config = dict(
    n_layer=9,
    n_kv_head=4,
    init_std_qkv=0.0171,
    init_std_o=0.0,
    lr_head=0.00543,
    schedule='wsd',
    seq_len=512,
    train_tokens=1043000000,
)
MLP neurons of a small language model. Each row is named by its layer, matrix (gate and up: input weights) and neuron, and shows model dimensions 336-431. Each number is 128 + 32 x the weight over its row's rms, rounded and kept within 0 to 255. Numbers have three digits each. A neuron's up and down rows have the sign that makes its largest values positive.
After each neuron's rows, "fires on" lists the tokens most often at its 100 highest values on Wikipedia text that the model never trained on.

L2.gate929:059140182159161099119132145112087168096135107142123166107185160111106160191116163135118106119084175119109154164121126115163131129186148133135115067167114196127150201111126104121158140097131151116182104137143186102160104074173130101143119101106091153137096185100118084126094107113056152175
L2.up929:167160164136124110130116149143127142100129087090092154112106088155141065130137146142073144104053102129126132160120100117113074176146159089141149158097118127046106106117139207113125115159124090109156162132121128111125113098198103131112072093135115094092136120067164104130099046104183109128
fires on: " of", "-", " name", "\n", " term", " the"

L5.gate1131:135167114138136147144089105158117120143142120111156117198086190121171174110099107103114173068097146141088121106138117169137139173111134112073129122172138045175105082091121123119081130131132118118174161097107062180146115138115121120098163148172076145160162101213109088132156173056141149085
L5.up1131:072129162127094147114180088144108035120110073138069104129127140167099174112104169158173182131103102127142143054174138118172079167158158180132119117131156163092086104125112118098090104167145180126169234094157200055142178117145148129090154143086173148155130113119164151150100094135152121138
fires on: " |", "-", "\n"

L5.gate420:101121136179063103124144016065159152155098086110136111131136084151065161102108143124152083178121109121124105106135162085075083169134160071111108137099112139053123099144107097158106134103059083129143142109140102182161075100132115161118153127110100118122145160141144131175128173118108092165
L5.up420:142095193116153136127111181098105129099141131097116117130113108112113144149106125115142167148115100172133115107140130084170103146152101191109054118196088128146074151163162121111097101151098139169150121168108062192125096141129098103083150154154122137133123100112143109110104226156135113129
fires on: " H", "H", " G", " V"

L2.gate95:092098126164151114113084132113129126158177149134107154110165163130106124140128194144172173138136149126117189104188128186148122112186060107104085118085085126136161101144125127143165172154069150174120131161053223115119118096119161097108125102117109099172164152130167132120094184075106152144
L2.up95:148130112112128101095154138122153133091085121107145145082103085140137108153050151118115091147106149113111118137157112135158117112111115158097059174162091128088137164150160159135109143153134123182169103116187085111124095120170077084085167086186186117063189126136185107095130099142094087119
fires on: " |"

L5.gate368:142082130102127133099071120085133116065127139155050146163133153114104104116145207098198149110117196109151130119182123137111155120163146092139140150102143150106155134129126110079089153148085134167142182108119098126093145132111114091092152165120105140128108106132096098120107124168100129096
L5.up368:143118143087106120091060168150161146088127119156104080155088158120110081130157191121174149123085177138144163124192149130106141127133130094137154130106170181105169170102141063082103134156098103152113154130114117125101137101097139053091128138094107098119088142148119092148113135151105132085
fires on: "===", " a", "\n", "====", "===S"

L2.gate568:087126111108197104120164157137144184170103060196116147151137126147080168120111116099101083175090173149104074168104143142154100153136129112096144094122099117158096121154096127120182130108066124121118134134144161113140141117192125147157073112101161156152140175112118143142153136092145105161
L2.up568:184141116114134116165122162114116089128123097095111086150152103128135087089087157125121086098110104110153149092068078147145129096144107146076107089173163106141119151154109150112142111068092128161111184108088110128136144110126062088123086131056098093115151108180142169108109159144139164229
fires on: " the", ";", " what"

L2.gate1197:100080096140178147154114137099076081120165136143147093160159141146092138139129092053150190158140114090115155111113109195183129096157097159109155091108094171096108114142173080169116121136121107107178121148121069187139146140055145121110100128139221172134102126177112069099093138144138164065
L2.up1197:167136086107135133144123160111150138139067159131098090128162158149099117172191163191177120171102078087169082086133159122090105133141146159121133111116151183142112162056158149147177100136161098120173094173171067093077156118092154132185111157148147150137220125046123145116158158094162095129
fires on: " was", " is", " not", " were", "\n", " are"

L2.gate1114:122167132120089093200130106194115096121119144170122139132091060132246166143115057122190173101122145122102127111072136105182107141090195107131153087132171106214130114107085173118148171167138145112105148121162111133098147111159109117053202131148175180118102159092114150087115105126108069083
L2.up1114:118151166103123166097126158124105132147074144107144096136092113130117145179097116153151170135091088072168090142147135126121119127092169162113108113143147153159087158170053135156124138155157177128214176100148125110117127158147112132096138145103140132115148228131149080095127117118153058102
fires on: " |"

L5.gate1270:126186155136105146167094111094114155137079117133066108148097138123134136099120070092073150047078110142148122089164189144101094090110209111117147169112160138115145093111128110158094123097212131149145093142098164127081074160166108113096138126069121165143169135144174172152162126095138059211
L5.up1270:177155187162107176099155156143108098178090092092099172112145155173105152113123130126089100124091103149155091096150133081125093156083192115133126152130111112125155071173143132123169161116118165155198168168127140112103149201147140174134202096127124151160142116125153138110142086092122102119
fires on: " |", ";", "\n"

L5.gate1035:122123107148145117124149113126059144095124133083173098124124108165132131121115155171068103132127067108103082157058146142121124104108168160130238133144148168137073159116155121071104149122088132061116168164133100167097123126111132094135131098077191157170126149108104140121155153087097101148
L5.up1035:146126085134141114155141138123044148175142111102144064152180148113113146117115156091090110165099110118118120169102194133138137115127145145119189178168141165107069204122130095077110128162121147102115136155128111169145129036161139075142117118089186145170175144103085137144105143081149099141
fires on: " (", " not", " is", "/"

L2.gate466:098100135149084118098166207144103083131149096179130145136140176112130188153175152156137084108118172201077088157137207123131121179140080137090170107093164139129107113084075114155188172090100168139159155131109078118131135148160099196107177139094123121117184095163102101135091153108102096120
L2.up466:122151140121083098082158150106089119148119136095138124131117159081154140088150126139088092102135151117152099119123126112119137136105096137073148141101124135129130192127123177148103174129074162206151123041162138112130174128174097167083106166149165172119132055161094142114078128109132152136
fires on: " but", ";", " although", " Although", " Though", " before"

L2.gate1764:115109080091068088121144137099160140106142129135100133157154090111147131125119127096121095133097087089115113056131042145145100104163138116096127113129117156066192123152210134063067129079080198172134120154191145149158129220165087140106136105099160158132153118149209153074128160140169150095
L2.up1764:120145112106073097074127141118204114096116085141085125127167064145166108145121127169099158150152126075123108117116099154092099071076046159110140151116093148129149158095188146157092111100158116106183123147144118089127041123157147121172195126178097146150169132144146118127111102167128125127
fires on: " was", " is", " were", " came", " are"